MLP neurons of a small language model. Each row is named by its layer, matrix (up: input weights) and neuron, and shows model dimensions 442-569. Each number is 128 + 24 x the weight over its row's rms, rounded and kept within 0 to 255. Numbers have three digits each.
A block is one neuron, or neurons of one layer that tend to fire together. After each block is what it responds to, as a language model described it from the Wikipedia text at the highest values.

L7.up3265:114113143147083136130119086134112112097145120178078126128118092116170118143136115125182101168137160138146123151129128099154120096095098088115138149111131106144073095135136108110099145134128118098115143150127157100123140140131118105137113123123138121156149162150125144158109126132151112151124139120117094132134137121164182140103141146114147101120147107156134123110164113132178125145077
The last digit of a multi-digit number, mostly years (1999, 2002, 1255) plus counts and vote totals, before a comma, dash or pipe.

L6.up788:148089155115128199133114146128140130133127096129119134141106143126156154148090136104144131125112123134089107108163133157120124114083120116132125140140120128152114096091124109141097162109101075127130143101086121151127168157135153119084117096144103164159140123138133118154121114165139133122134158087142198096125099175080152130145114111139135097137095122143119162119102142127111142101133
L6.up2631:116153093133151130154151138145139133088121129150113123166113125127124126108127165124142109131107136139164115171126108094122075115045153123136108100132122149168130152144129130103116114099129120140118124110141065105151120151148111129124108202143149092136097115149145122116125097140093119102135129135109123164099108119101153151140078115131176111103134124111126125113122131132111116139089
L6.up2837:112094157165182125143129118140123144115094139099120117126108168106102094147159136121110114107109119165082100105132106122124117131087138118133098116140124139124110114164083141120092090174108116126154107128109089130138122128126138137156141145189134149119128177125150119153140127137131166131139150173115174115123159088127183164104101101128106154112121095099112107150118120133140129153117
L6.up3379:144119156127185115108135134101140137160081130134113154126113161094118121138109067108181138168130131111151143124153163124126089138096122098154177132088120153124144118121132170132104121101145153099135159118110134128145137101103157132129099152108125151132136126103133186135160150129131137110107148121163174151125112132106156139148176147112107138123121086123148089130102116135107123145145
Short subword fragments inside rare, often transliterated proper names, mostly people and places, e.g. Kas-ab-ian, T-ets-uya, Karak-or-am, Tsits-ip-as.

L6.up117:075089155110130123115125138119133135126131144116089167154112100152115110137094130133183128131131148119105126155160122165107143130100134134120151152149137114142137109135132153133140104114128130103157116144106143138124128090181125107113124145127154115054114140111110147123140159119094108155115149131129147125147158141172122136106146127148118131185101139096140188146117144120178110128157
L6.up316:136147131184150096130090119119119143143141103150114117117117128136157153146110102126124141147160168163149143150164150175077189121150126092144117109143133136098135108142170147124126160125120117112122097098142146157109141119190166128125154143070122118124147127120150117111118160114143130134108148096111133146098158116103114093122111126074102152134103115110130121135099103135114092160178
L6.up508:081110144102112132084180130154158157153118140138172121129091144170170175128155100112108205129127154095114122130144128149129131150148092066128131130096146133109112086136131159107134119116111129114135102104104147128103130170105118138139147118129090131089104115166112136131134141097133101099142129140141140101115087130149160118088149136125102112151137107136098138137166092138129113104164
L6.up1511:094085121138167134136127126110094128109130106154109150113096113124144157156147114114177153134145116114142117127116120167130120124101143095137135113146129130117113120125179129124075115162153132177145165083116158097094125125113131117098141145138088157117152143121094132112107146102134119141122105109166152159137150135097120123085123176154094153097098143095117102110094117101156113138169
Words in field names and table column headers in structured Wikipedia text, like the key of an infobox line "- Party:", a "| Club |" column or a "==Music==" heading.

L7.up1435:074155100148113154140131118151114131147139131121098164143154085102177164134136122169113120116133148141116096108112120144098149163123134202117154103127118091077135110139165144126102100124119122151140077177137123123075147194122150156131123100136144186117128124147148113121131159134112131116157107133137140138105084100167116161128115105112105191157114103109153114147112156129138153099128
Word pieces inside section headings, table column headers and infobox field names, e.g. "| From |", "Governing body", "==Past rosters==", "Certifications".

L6.up185:111141151129091141146155138129057154105108155157098143144088091127137139123140149101127146132159143064071136147172149168116113152126132111148141122143105136123096148178103096149128122097119125120118116173108152151130146120156140094140128100140139167158124101138133093114107128157167160100161128147158134132136146107127159162099103129161123118120101145150133121155162112132144095085124
L6.up909:127137137121087129143147095147077175134106134129120127138121134113160137146154146150142089133111127151092120153146138142147105133134131111099147129093164144180125110155127082152074115136144101122128131118135089113081128123151132132114144110107129111137110116132139112134145101182110092086139135155097128134131133107104122149108127112157129129123152136125131121121119102137147113070127
L6.up3145:137128154123076125115163104081099147108115114153145171121132123091155107093147105122123140138111135155104136157153137089151099157112117115091115123126157154110153137164118073126090139126156137168144092114105146100100100133138123146101110154126104170126131148138100083066117070157086111114093166146151112122108114149114131133118161138140117137102165123142141115154102117106158085131151
L6.up3651:143122111141133142149114143140100152120124128114115154120125136130146181170109119133104095100091095151128093130145098163111098144152114119074167131136157155129143153126145088179135114087116096119086171109071131105134130102147121114129106117105125094140166091132121112104123091168100131097119134169094143105144123112187165115105155135142120126096139168130089157122132156127115057117137
First digits of historical years after "in" or "c.", e.g. 1948, 1228, 735, 312; weaker on function words in history prose.

L7.up3134:160090081154129169147111172160144089116104147147149106103127118147129148116140146111180113161087112152130096187101141156128128123128115157145167125082094124113112140115080113109143132113126143097086164126135137170168147084127158111145103132139130142166164121117109133121137076115117104113113135119147132138106149136103139109131120110132116140109151098148142142153175116131111121111114
The second subword token of a word split after a short initial fragment like b, s, B, th, as in b-er-ate, b-us-iness, s-ne-ak.

L7.up94:103129176121097120153144167149117142113102149156149120125156105076100109109111114191133084125188126134124144119171118112109124128124080080103126131111133141131118142158092097120128106106123118134108157119112122065119106138129083147104121123156162102123121128116091072111128118125131181124114106132174171160106109092145154128106149175144159132141120130134144106117086130122140114107146
Middle digits of four-digit year numbers, such as the 9 in 1995 or 1890 or the 0 in 2007, in dates, spans and birth years.

L6.up776:174132119124158101148057114123117123151133138118130127155098112117149145145161151117131133109145124137124096138174106111098106105117114141127107107104117116132118133116111137098126119144167141131081108117182122145119161114097146120159124134133141095107154179103098113139117133163133165121105143136110143112112160115140120112105142117123120153111157139105138121152119112153127106105124
L6.up809:128140114139161122116116121175130126125148074123137106124154113134129111107169093103140151118155147118163138136124096122131095171118103126145109110153121106098179092173114159133098133164116168180105138116144131122130137130114108097160135111139124162125130172110110126130075125151140125114139066145128194132090114104153139107161124164123105137160139136134151123136126131105151136147130
L6.up2227:131159126129130143156124138187162154139202082126173119115097130121172129124129148097094148122124106152119097143126155118156106129137117126126119087115106136107158113144174055125131121102108178107081134186095094124118120113164144147107171102084151113108121141121135103115096125142114128133172107119146129103128106121119137108161169138117098147118156135157119052117105148127129137095139
L6.up3395:156126186122117099087097143147074130172109120112116132136120082137089149121103137083121122099164091121114152090086098126188124129113110086158142123151118151134199105125112171151127078197141159082121154112127122060115152100149113116056156147108145155108106136114099077110108110161143116123137138131104148116102099124163120132106130076107107097117143113164132152115125139141149130133114
The space or first digit that begins a four-digit year after in, since, a month name or a full date, e.g. in 1963, 7 November 2000.

L5.up481:145109149115131167115102118093113131153126090154082154103119107126128109106109103129159104148144155113148165114125129168133094120108143114097124141145163089114023123120140128124083156102110113131116184119139140072142139146120153114182133132076131142187169123148096154158139114109126116130160151118071137109159123162157125144142137088098164141125155136176148120138182132104121116094074
L5.up835:130116128142113142135139129102116125134151117153098127140137116114083131148126119099194108128125139107185099137094149177137144129141104131139151150128133140134068132129163109118093100101116093101099135113126091097122127130095145099135130116105143126144131157175151153146154130114132077130091174109078109102154137187151185120114149126088160157119079143145134126083111149106118125086086
L5.up3614:080132159125112097102099145131103133129098111132085149099111118101088171129135098053129129128117114133166086167102145119139151108136112131121114144141134142140104159134132128167168155146129160087144144109147112090122137129110140143116130131143147115089144101132101136142164132085159148165141141121121192104165111082109114103177128159105175082115124128105120114110105118129108156135132
L5.up3799:094151157119081119156135142112088109138118082152104110145121079124144134161127094150171124107160172144109075124113106128152134068125109097105117142130152112138075148110153127151150178134104133147094152106143115093141115112120161117153082123128120125131121144182113179130113124113152162138123153099108102154132080146160149139116143121108153107115151115159139150081149111118129154109091
The last digit that closes a multi-digit number, mostly the year digit in dates like 2019 or 1715, also coordinates, postcodes and ID numbers.

L6.up876:067098111146126115124140139140105142158146074131138107130136137152157130148140095105187152095121108153107096179091118132115147134114130132125119169152175148133125126112122094094142107138138128059105108136163121178147120141148130132139128159126073137147110131162168143141144094137127134118181145107136109115150092137115143135114137135142106101154158120142087134127127118137107156158129
L6.up1053:109117132134133123166127123106117129128145135133167105143071113113133152119152139124116189104112128162109142134103112122104126124171150205130147137125143133134128155114116131163128150167142066122122146115093159161154131134146146104144079162120181074096171088155139157121126121174135132135109127147180071139154130144110119113140137116120094148145057110119171113118160153137136145168150
L6.up2710:136160157114101140136093132142130117122097133188139092159110163113139140104088084132105096123091127137119147121107126086107103143129116128112153089091148206095097100114167073142087147099136081123104146132152158152120112103119122103091105109160129134137103158089131124103140127140130141107142164117139132142094130116159122120133127159135173082115137119124163128125108141115129141137113
L6.up3707:124141136105110128106123126110131122136129110124164108149121120064131111112130105125135127175138167099160147144094141131148148047145175122112134110123121151141116116127142113135094150154132117130116158083131139137132128133100151122119111126131147109143133103140111139117161118132109125140122157130134111137105082140125126130158147138164150121146124085130168129114127149105149120139172
The second subword chunk right after a lone capital-letter token (often S, R, F, W), mostly in foreign or unusual names such as S-ib-iu, S-os-nowiec, W-o-łodko.

L7.up1930:107111113128109111146151139183115153118127138141137114082082141118113131135101149126091110129134055109131122096140134135155122105104117117113130131114094144157168153180099102140125112124167137083109136137115174102128163111159091180137136093120127132111095136131141151132124122150149136137092114139146174132150089058176146111137187135162131109150164117161144097113166137117136102102138
The space or first digit where a four-digit year begins, after a month, "in", or a date, e.g. 6 August 2018, in 1995.

L6.up822:119104144143159128120106139086105119141125159137077132111157121123128107061121139118166138110132119127157136148081108145138120150187123076135117108085102125140146151165122114131114166117101118143087106134105121116131136149143134108200178134128158103131110168138160133173144145148154176155119136149139103116106117101141126114084135187073151110113104114151106192121162102141089068106154
L6.up1477:105165110094148136144114106148112128120132115113174132141135128163109123109159102081125098102129122132155092149143122120122121126114129105101164135135111158100095157115144110152158086097132080132119130110135151108143103156139092176161147152171094158154109145158169148126074084152157136103106138091166105115114153137108134100132121105153156131109129157152130104114100116085120142156093
L6.up3358:175122126115115140118121139142142154149146163137152116092145133077133091124159127151104109138102128127117167139147141143103077170103128095103073135092199136096143132130157127149172152107136119133089112114078129093136159103133127085137095118149119124176112122190148083112129080122137096102125140174164127150150120136158142119104143124086133132149100118156140145140111106145120118109122
L6.up3806:133122143160158129158151153115100085133136123104100139153150109147144131106130114127145126117103119064138110125152132165112138141181143122108119098084136113124150111123112156127152184123121108130094083060075139131151126121172136122147125115131118141089101151134156098169167153155124119141136108174148172155150149126145135130109110136137146129115153083133162138157172167139118124106171
Fires on "and" (sometimes "the", "in", "it") right after a noun or clause inside a running sentence, e.g. "talent and inspiration", "untenable and the regent".

L7.up2520:136111062143102123100112127146120137126150161100096098168087099093118123162130125118157138125156162128118161120137108147108107118119121173151118130151142189163167166136124150118153100098096144139084125159116127063145109124085167160142126134123135130129168136166188136149112113106152089134101163110105150098096118110131127098149165082087089110119132107095140112138094180150123119094156
Mostly the conjunction and, sometimes or or a comma, joining two parallel words or names, e.g. recorded and mixed, Parks and Recreation, Best and Fairest.

L7.up1675:118161136103110114174140117133127105129108091128118137129153118114151120099101136098107158123165140103130129129090135131123135100107114143123124184166122152120148128093134170100105143157118136108116124113135079156147096163099108118117152108155149153160093153139190161133113164099138154136148169172093124155097141080181144143084126156110088108152163149169075131100144163126147128109084
Word-piece fragments inside German, French or other non-English names and titles, often just after an article or first name: Fra(u), Th-ü-ringen, Branden-burg, Lefé-b-ure.

L5.up494:146138162134084126135095167097131116136128125118108136154108167168183119104112118134138156083174157139137106122144117101115103146146142154134113144105114105112138143161175138130111156129115124142165139127142164119150113113126095164159123111128166121156118139145151110157136097119127108137069107148116113143168155135115107143090123131148139117203082127115118137128140121139103143125137
L5.up1877:103125117120145104184149148128124139163092115118135138109176169106089111121111123127092098163111143108131110144121179103117103161169157153134174131132109155111092140126131126104125120102112089116144146113095086104146122104118156101117139108149116133099185113153135124143168179086133089144083136122115166115118134162125141135068134169111133105123102108139133197150109123158123166151136
L5.up2736:105117156138107121131084159143130115151172152124119084096130154089152162118128114129159109127135139153143098157102111120120106141099113111134110100134115111101173100152126119098079139116096119125139132186151167120133134113154136120121155127159151114106119154102086147113090140122106155148097133129129145158104118130156117129126087111182127106156168119154127151093161153120101085112109
L5.up2781:118175155154082090118097094138091110130125134124099068126115153112099108125149119129079121130125150191125108124097123160125088121110144119142157126137123123122128110161146099125097117168164092178128132164158148135111122120157131153135172105129139087154107093121122095129081129155121175115154117105150109140137095137153135122162106149153106115139136127112119153082142143152088126166134
Second piece of foreign or unusual proper names after a particle or initial (De V‑uyst, l'E‑sp‑érance), plus abbreviation periods and semicolons in tables or lists (S., Sr., no.).

L6.up55:146120160140099153156156111123132110136113105110103123106111135148146135125085132167165078130109151119112112095131119117142096171113118135155155155188083121116115153123127117130183149103146135129137177115114126059111112166140147119068107124141137128148158158130138115136125106177127106128143112132139113181171153163117075151074159132135124125121100084146115157076149114085143166127110
L6.up324:123130137132156132120149147162156116149153103137140140150110104116144111150153140096144057142153148166148090132119131141161079121166136133116147129157129096108095139122134119129166147122133121097138139144135135112120147154160133134104126161096132088123116133090096154160115107168099109103094156108120162141126140132143115179142093109129102114142127137108079196110186129124096113130118
L6.up2697:104137147136104102153154108121101143127091118093130101171121137158100160124146123158148101119135101153125087116113171122151085126152126159108130147150145167136158137099132120105147137138166106120142113167122098120124105151137108074100129135132124126136112137147166157154115128096118112135165075119111140131159134098105115173102126146111130081104105146085112126170093151130154144123156
L6.up3412:136131161093122122143118151147145086127145126096105124117145110138133112122162136099179112170128074131119126151155096116164137162125144123140123136113175134135151098176072143123127129123088101113152135093092161095124068098111075142125104120112155126156112107120139145110110141104154100166101191126096163176121098126103094097167154140102163105103160151076125103129146118148116131128161
The last digit of a four-digit year (or season range like 2017–18), mostly in tables, lists and dates, e.g. 2020, 1980, 2010–11.

L5.up498:116152186142139115104130133138127128137102140099165143145137141147127145075127119109109054097097096098129154130196123126190103154143115140136127129109109108156167128091139110151159138111112135153129115109148129126191093124125138129164137147150085158168131086152135141145125145147146133118171137103115130123160125134150164107104100139106099121146178125111138117076155114105165128133123
L5.up1677:097104086086123159121126146186142121163134099131132115096129116170104114116178135100135119103098083096116115202151099123124124116138115123167144085106150101116149116116128076095142103147126141110094161087132138095097094110140150106100095131145129093095162140115160108118127094158122159115119120152111174155104097075177128121164171087114104117127107103132085105151146134170165114115130
L5.up2450:110069080128128162059109116135135114136134147118118145110092125134138108106129121124108125117156144137102098129119158132099114150123116191101140147144072105120120115137124120105147106100134125145134163115144120131092147120086087086101117170162148164160112111136142173151121108160199105136107064115162130151093146090099130159122133119118109140182138147172135122147101114113088109153127
L5.up3702:148127190124141121129098117147125132137148112104133135134122109139115103165109128178163144121140142158081098113154128121127122110114115125114178163091149106130133101107125123147120131115149168144104160127099120093160120117140104114125134129118146124125083172096150082127104154095115154090096102107148110119114106130103169116107105170116109165102120146114092132136086123123102133097099
The space token right before a year or date number, usually after "In", "in" or a month name, such as In 1922, in 2011, March 28.

L7.up3295:144096108117110107142128107126100155131124136122149106132139135108109129063154126116096157136094153137121165140098152110121092134133131127144157092184158143205104125131148130161138165142136140096127130153137160097118129117112160084130101122121158122157112078150114100163094083096050171124094106108100125137099145085096127120106140165106097134132105135143128099146146130131145170113123
Short word-piece tokens inside a split word, often in names or rare words within tables and lists, e.g. Isa-ac, Aze-em, sho-em-aker, Theor-em.

L5.up223:132141151118125087130146099141109151183135162144139095114138125206095121061104127101152149150171113105147155160169108137120162121134107123165136153145097126128096114135087143126144129145119112092125123125141143105119168120125112154145144125106171143136107158119138106170176161111154138158139069160121116147143135127115118134138109101080163115108131087176166102141105131128177118096121
L5.up1210:146075161118081148112111150114101149151101137146136164103138131110181157101121141158133109100107134123131092111169155135148139089124086101148112110175138120138122123179128100147091141129106159131104143119097089127093105118151146138152105093159150150116101145130113106155125106106160133142107109144100142085119083125130160115109156143140140072128161123141132088105098104097165079123156
L5.up3164:134102130129086157138140139109118144166126128137124151131110109107128175103132140115138139129126131112122160182148105126160138126147143119114089116105125125124111129137128122142126106129107165164080162136140111096098127108142113149145157152151133120136116130097086122106197085147140090126112108148135136113146131120123131153111158126111173137103139114128153115116125088143161125111143
L5.up3247:138147130110118125138119118120154138169089113125088137151111099129100138098115156155112134139129101141117164190122103085133077117137135090081105098087139124149166146139130118128147131155151093139119110140098103101110094087161160145174147104121143118126150151149113113098050099144114103118107093159156109144135135107123126133122115141105137089152109148115170130112118152093133140117150
Tokens marking historical time or origin, mostly year digits after "1" (1960, 1228, 1853), ordinal century endings (16th, seventeenth), and ethnic or period adjectives (Ottoman, Romanian, Italian).

L6.up614:168126146127095157158109132144131117100186148122104132106155155176131138146124125125140129118098107088129106107081105122115117109083125109170128115131099143157105129175114157140106130145113144070075138149149105166145105125146146122125118153120150124139095157132147119153093080129111148120088175125160105144141075090144141084097127129137113132130133157132088131145105118138104135136142
L6.up1411:159105165099116101145128164115104168128129148115085145103170118097164111132115101134121120118137097078113137062149129130148148109129137095135150122125117140154117085158130147084118154133179120121118109152111100156093104160152154121113100096108113121125071106168134091119115132133108137105136104105170110112134129116117126107111134163158122102173123130128096120117187119137086141118118
L6.up2030:166184140090131128152153174125144115138118144123126069102132146146149142122133129128136134131114109149111126130155129114114127118121123086121078140158148142078151105160102133174142139160124098096112149108090117168164125145163115139107100123148136100089138125113159109130146142143122073132087123111164105112154141120118130159173143076103107106113134114154114114147138127148146100101117
L6.up3120:148150151125153127133133091126136074114090076111100113107114169133127126132122131142125163112127119128105126137101127171118125117104113098104133142111126098096144154134106167111139130127125108111104148140116142156144084129136150105135141128176151110096135169133149097131108090106088099104136090145170102124126146144141163142115078128120156122141141162105131141133089149165108178115156
Commas ending a sentence-initial adverbial phrase, just before the main clause subject, as in "In March 1984," "In addition," "Under coach X,".

L6.up755:121143134123124142145134105098092107081151120123121140158113088134108156131127156117110076115101126160100146097095137071127087143144140153125111139147132144136132078139138131109103155108127116166125095201116152117149144088112107110143053109074098137152135132104131105112127097143164109139127131140128124145138107160133153149140137098108135138161094134125142135098129168114110142113108
L6.up1185:145080158101155090119123157180122147112144150099134119112148127155117119132136143147149145147146104137126122156119111137110100113104124129129106151109133140129111164116071133099146111160136108129131079122099151173112148138129163104095095095119116111088126181111121155129094094144124143123157141125124095160156116150128164111075111150120154128115148140109128177135119106088168070097070
L6.up2361:149119130153131118148123118128088143114104135131152167117135115122153152144135105139117123114125144169129097135124141144094138114087124104112143119105118117161094125152118114154143100150094093182149122097106124150141133076131121131133086100060124114140120159122155086158114139128123163125113113122130124099085128147155139113111160140131108160150161123095121088117120147124082126128079
L6.up2930:124169123125088123155094142131087089149117074133119080182105135118146173142143136148147131099118115159131134109154151128135141139119113131145121145107165130133064121097124099145139098151129113115107119118108111177153127124122107107139146121071160147154143100128139155088150126145105115097140094129120090112124099137127108128148131117126116128133146115126159139122126170133119128144115
Second or middle word-piece inside a split word, mostly personal or place names in lists and tables (Mc-Cl-ary, Fel-ix, Hass-an), sometimes ordinary words or coordinate digits.

L6.up293:137127131120102082137105142136113137158182121111142127173137160096131119152137157132120093104128177115140130155150141074120081135114123142146083100118123124138081131172116152085111140081138179108166140137107128143151127082156120132150123142086116108161123129156108080112147116126108114148087109132133146143128088151143127098097078106190153109090164156093120092097160145158105118158114
L6.up307:109157127086162125110167145130141097076113130118109102162084143113135137137125102164198189129147134138153153118124093153114163148175132106104082098110161157107070123133144149138144191085142139119137123104096115155136116155130160090145177141141142143104128135134107074101146174111103146126115165144125127095101137120161105151100114155113206130137103086097123116094103062182128112124109
L6.up1699:117136134110137126098124123114115124144142122109143080124148139104141071097135133135102144108126098130104093157100115111106136146136121115155107102146141169096100113135127086105132157125142110159115165118107100165091141134129125105172147084103119115171119165157111106158096099130101144114158147145120155144160111096165113151088100126129131153139116120107123121072157100107121142170165
L6.up2562:087136116145114129101118101077120114138157150126135124115109142169130136109136124175167148131092119154129110131134140146140153127130084165128100141143091116125128124125111087119164137122094124174122108197122122113123148153108103164135112155086128131104099126178136102088128151114138140108129138146110175168162080132154082142130135159137119128135150142097129102142205136139113141167125
Opening fragments of words in non-English titles and names, e.g. Italian/French/Spanish titles (st-oria, t-ant, f-illes), surnames (De V-uyst, B-lethyn, Wal-ton).

L5.up1549:122165092150137127143129125165112164122142121141131133118128133137170161164130149114163128111155117121162081083141083123144123109146134126168133095133108118163134091148137112100162077160113105111151108144143145124081145151138122103141077111143136150121136058096154153093129128146124109071113158123125109145113114127102158117126161152131126086139121124163111115116147159143114154123096
L5.up2126:141110109125112124124136128129149135133128141117135114159119086109157118089143135114197150141111131143080139088157117151154147082148078129139120113131159113156152138116150115116149144104133144135116126110154115124106114136135137113134166108144163154103123110128140104109174170145121129131071132114144130121128112104120097142142081138125127117090113125181097146108088151136143114113120
L5.up2642:141101143128093132148121125118132119127133104119105141142122126103132126154174109094144109125140133137178124119121108107124136129110127122109117089162162105137084105140086127100172137115122124143116136117135116101160162130079108115117093178147078143171133113089080116134157148129124117141140162141148164142141151107136114129109089117147126168139079163158132168121193115127132136117129
L5.up2767:117153139101180183147158128127092163156102143107116127157117160100135149156154131101149116135116110103143141159090110149106095132139086083147134153142065119111169128147177125186150140131115106145096138125133112164118103134092129111120134175161144136149156124111084160115124135133158114152138130141119132129109142117126096092134104116159104119152143182177107147118116142121117111148093
Short subword pieces inside words split into several tokens, often foreign names and places, such as Shym-k-ent, Tsits-ip-as, k-ay-aking, Wik-ip-edia.

L7.up2055:178101137110113108147115093118123148141121110131109120117126132134134082104109158131120167143102131128158125098153119095111090100132074128135156122139124162143086154080114121134155152110157121113115120131088062132120108120136175144109084163105129146102076147109126155148141156170094141146107155124159069148136124102086125136131129122149178083120129139114165132127131110145131119089103
Middle subword pieces inside words and names, often right after an "sh", "s" or "h" piece, as in Sah-y-adri, Hash-im, sh-in, Mos-qu-ito.

L5.up89:132147142158154110132133127155138139107130066154126113136084143167095090147158152138101136149143176181140150147144118112111107108109172153111135125074161090137153142119128059097108112146097085111170164139141137106060151128125113108150100159150110149097155125131112102170103114129115172116116128093116130116143080173134106155094163155126080129111141141111141120155119083116129164123127
L5.up2382:152141109127142110126114069112123111097133178107127102135117104151097104108126135153117129130149126153089165164155180111117141123113096112145101161125159161144129145155114106140123077144134120104132150136127146143091108119123093143124100146122094158143116108111149135153156087096118139109134112127091180154125097129139128154136123160151160139139097137101148145111113086146124171138102
L5.up2937:162140131110140171167100136157112142141110091110142132171102104140133183127092139150146123145123154128114121159123104114147090104147097181154145121131128150119102152119133131113157103160083079117085119180148129121082116166128117122125146131122080155077146123143142168150115154119116160120116141122112075106097149103155139102127166138139157137138136120108149097157151140073142170127176
L5.up3264:074121116121114174100119088139138095139130148108086130094125132180065157108126117123141098152155166123101105118129124164082106152120116121125115112144115152131137092135139180134152116112123152082150076135133125148121123100186151163117173128149090131118140116132131133184104185125131159111140139130131120135106163115099154105148141125134166144092137148150124100140128092144155127115175
Words inside Wikipedia section headings, mostly "and" joining terms (Early life and career, Awards and honors), also heading pieces like works, offices, lay, plus some prose "X and Y" noun pairs.

L7.up2415:176120125076127125135114120087145160115120135082112121091155120142112152094103137120117113157127183100131152148096143142153117114134147083171145085165099159124141153179135126097099155124126157081142150160142132127121120107110170116151137174110132094135166180118113114155098149167155155127121099103157114124145159118146166108102135113118139115110104160123128138157142103108103140125157
Last token of a sentence-initial date, place or connective phrase, or of a section heading, just before the main clause (In 1993, / However, / ==History==).

L5.up1828:128133159155118163135115193130186131124124109143174108137149113119153141139121149103077136106145146170119114148100130142108120162111153126159149094154112111121088133139093146141139106106082139136124166144081125127150126158109109136123133168136071177123090119092117162120123105103143108116151161143147129135155160108042124092092104123145141153131117124136092112159186151151113113111129
L5.up2275:162086084133096106157139176152132137082121120077141159073161131128155141128089158142135111153121094131106100114125111114131147080142095121118173107133105114128113142078156113117155142125131155155154089109121149106111159114122113117114130132132157118134120105137186227136130120166139105139137130152103103109113132102132169170134078111100124124138088089110164162113132100116119102149129
L5.up2337:144086144131106122143091089171139125158138123093141120139080109119145123092151108116163159142092124128172105124141103156094097105091139167087110160098119108108141132097124128094112135161100079169137116123164160120149136131106178111128127113105115139095142127119123124076127148134100107121135128100109132131098137090132099135110170104131143100113154117112113122204127171095140127078079
L5.up3611:131100101142092110138123140101135144094135146090143102134164141082151122143124149131122121126157139144179117145158118134121152132142151116118107082135122126145140097085161155110136166166120111143100129145137142094133143164126114109140123113112135164112178109115085145095083105149093091114102132146121114121136126160115130125118124113183157107145137111135116162117157127101127129145089
The word "and" (sometimes "or") joining a second item to a just-completed phrase, e.g. "at school and", "were old and", "Rights and".

L5.up2228:153129130123166110112105110143095104126114101128206094143080132132111133109106145147144097150149166144170123069135140071130105093072156097088095145163107124158133154149153129134164105138113117116128148142122121137099155136135154187143161161109155145122119127147140150157075174102125094109148113116153098113131158135124153168143141104121146149137131139114110114143130112148142095099122
L5.up3290:160084159114127172155121088130125094118135136105157143158168141119127126094121135101115118130147140117149133104118129152135139142138103143123133136156136142164104116133133127173086144119121129150102132128156132103105111148102141164105128111138097113123105120179094160139161079096156129152100098109163107149124157152134099126146109134113157123129093143165096082137128128157168120172111
L5.up3576:123085126092135150139134104147130112123152136136097107145116136182130120086061138132128145168151167142144146045096123142160115098151088123117120174142087159142128187153130125109128158104149105120157145121151120149118126114116099114129135151151121142107124142165100171141105121125172148142118078101157144129129187136111138105142124159086153116107128149118087121132124108108119122118140
L5.up3729:115149158127135116105138126169144147136149148112137090170143131161140155116105110111138109125100130157124116105159154148137124110140097139125136106142107082168156132131053163185132130090130142146132131151115159177109148176086150066136136077098103108101120131127149136125096118129165140077150124103110143154113100110110141139140119160100117110139121126127140124084134095129088129148109
The comma closing a sentence-initial adverbial or participial phrase before the main clause, such as "During his tenure on the Court,", "In March 1984,", "Entering politics,".

L5.up95:129094133128129123156070108176087172148156113142146155146109168188155170142116128145136120136094099128136122106150096121163124122127109098096126146109121153124134095132135111112123121173115116122144140100119107140099158163118127148159098115147089149100115105134141117159121102134108172141144115093154110118127115099087152131099144140119130145153113143132162106109143143152116097133120
L5.up120:107139163097124125150096092114120089155128156154134135124123158122111132115159130143145133147122130125121142123117143116156111117126140165155119126176128143155188107123119093145171131132109141175142131116133135120163134122130106128128092120148130112128079084135078131146121162121097148114134109117117126107135151115118178097147119091152095123128147095119151157130135118157093148138137
L5.up2171:087078110097170074125078104148085140091120117142096124105111152122161128130137097145148113107152120113180163147088114182106108107119126122134167126113095140146164142130146087133130128134110174168138070148149147137154181115103139134130096075155156110076145102127134148100147118138140112143147138097087114138115112148137143124114121115132114139139159162134149125089166137160087113172147
L5.up2800:099156101134122138170115086133111149134121150073109136089157132112133152119149131106128139126112092143119114166104117144116146172119108147144097123138156139164131134152118136115113118134097100141125116140106120121118151185104143149102130093143138125123170116136118106130151137152116067133135135139114089122106111149119110070123092134113109123141142112108114112158100122133175165101092
Short second or middle pieces of words split into several tokens, often foreign proper names or rare words: Ze-ul-enroda, Kolh-ap-ur, Ha-em-atopoietic.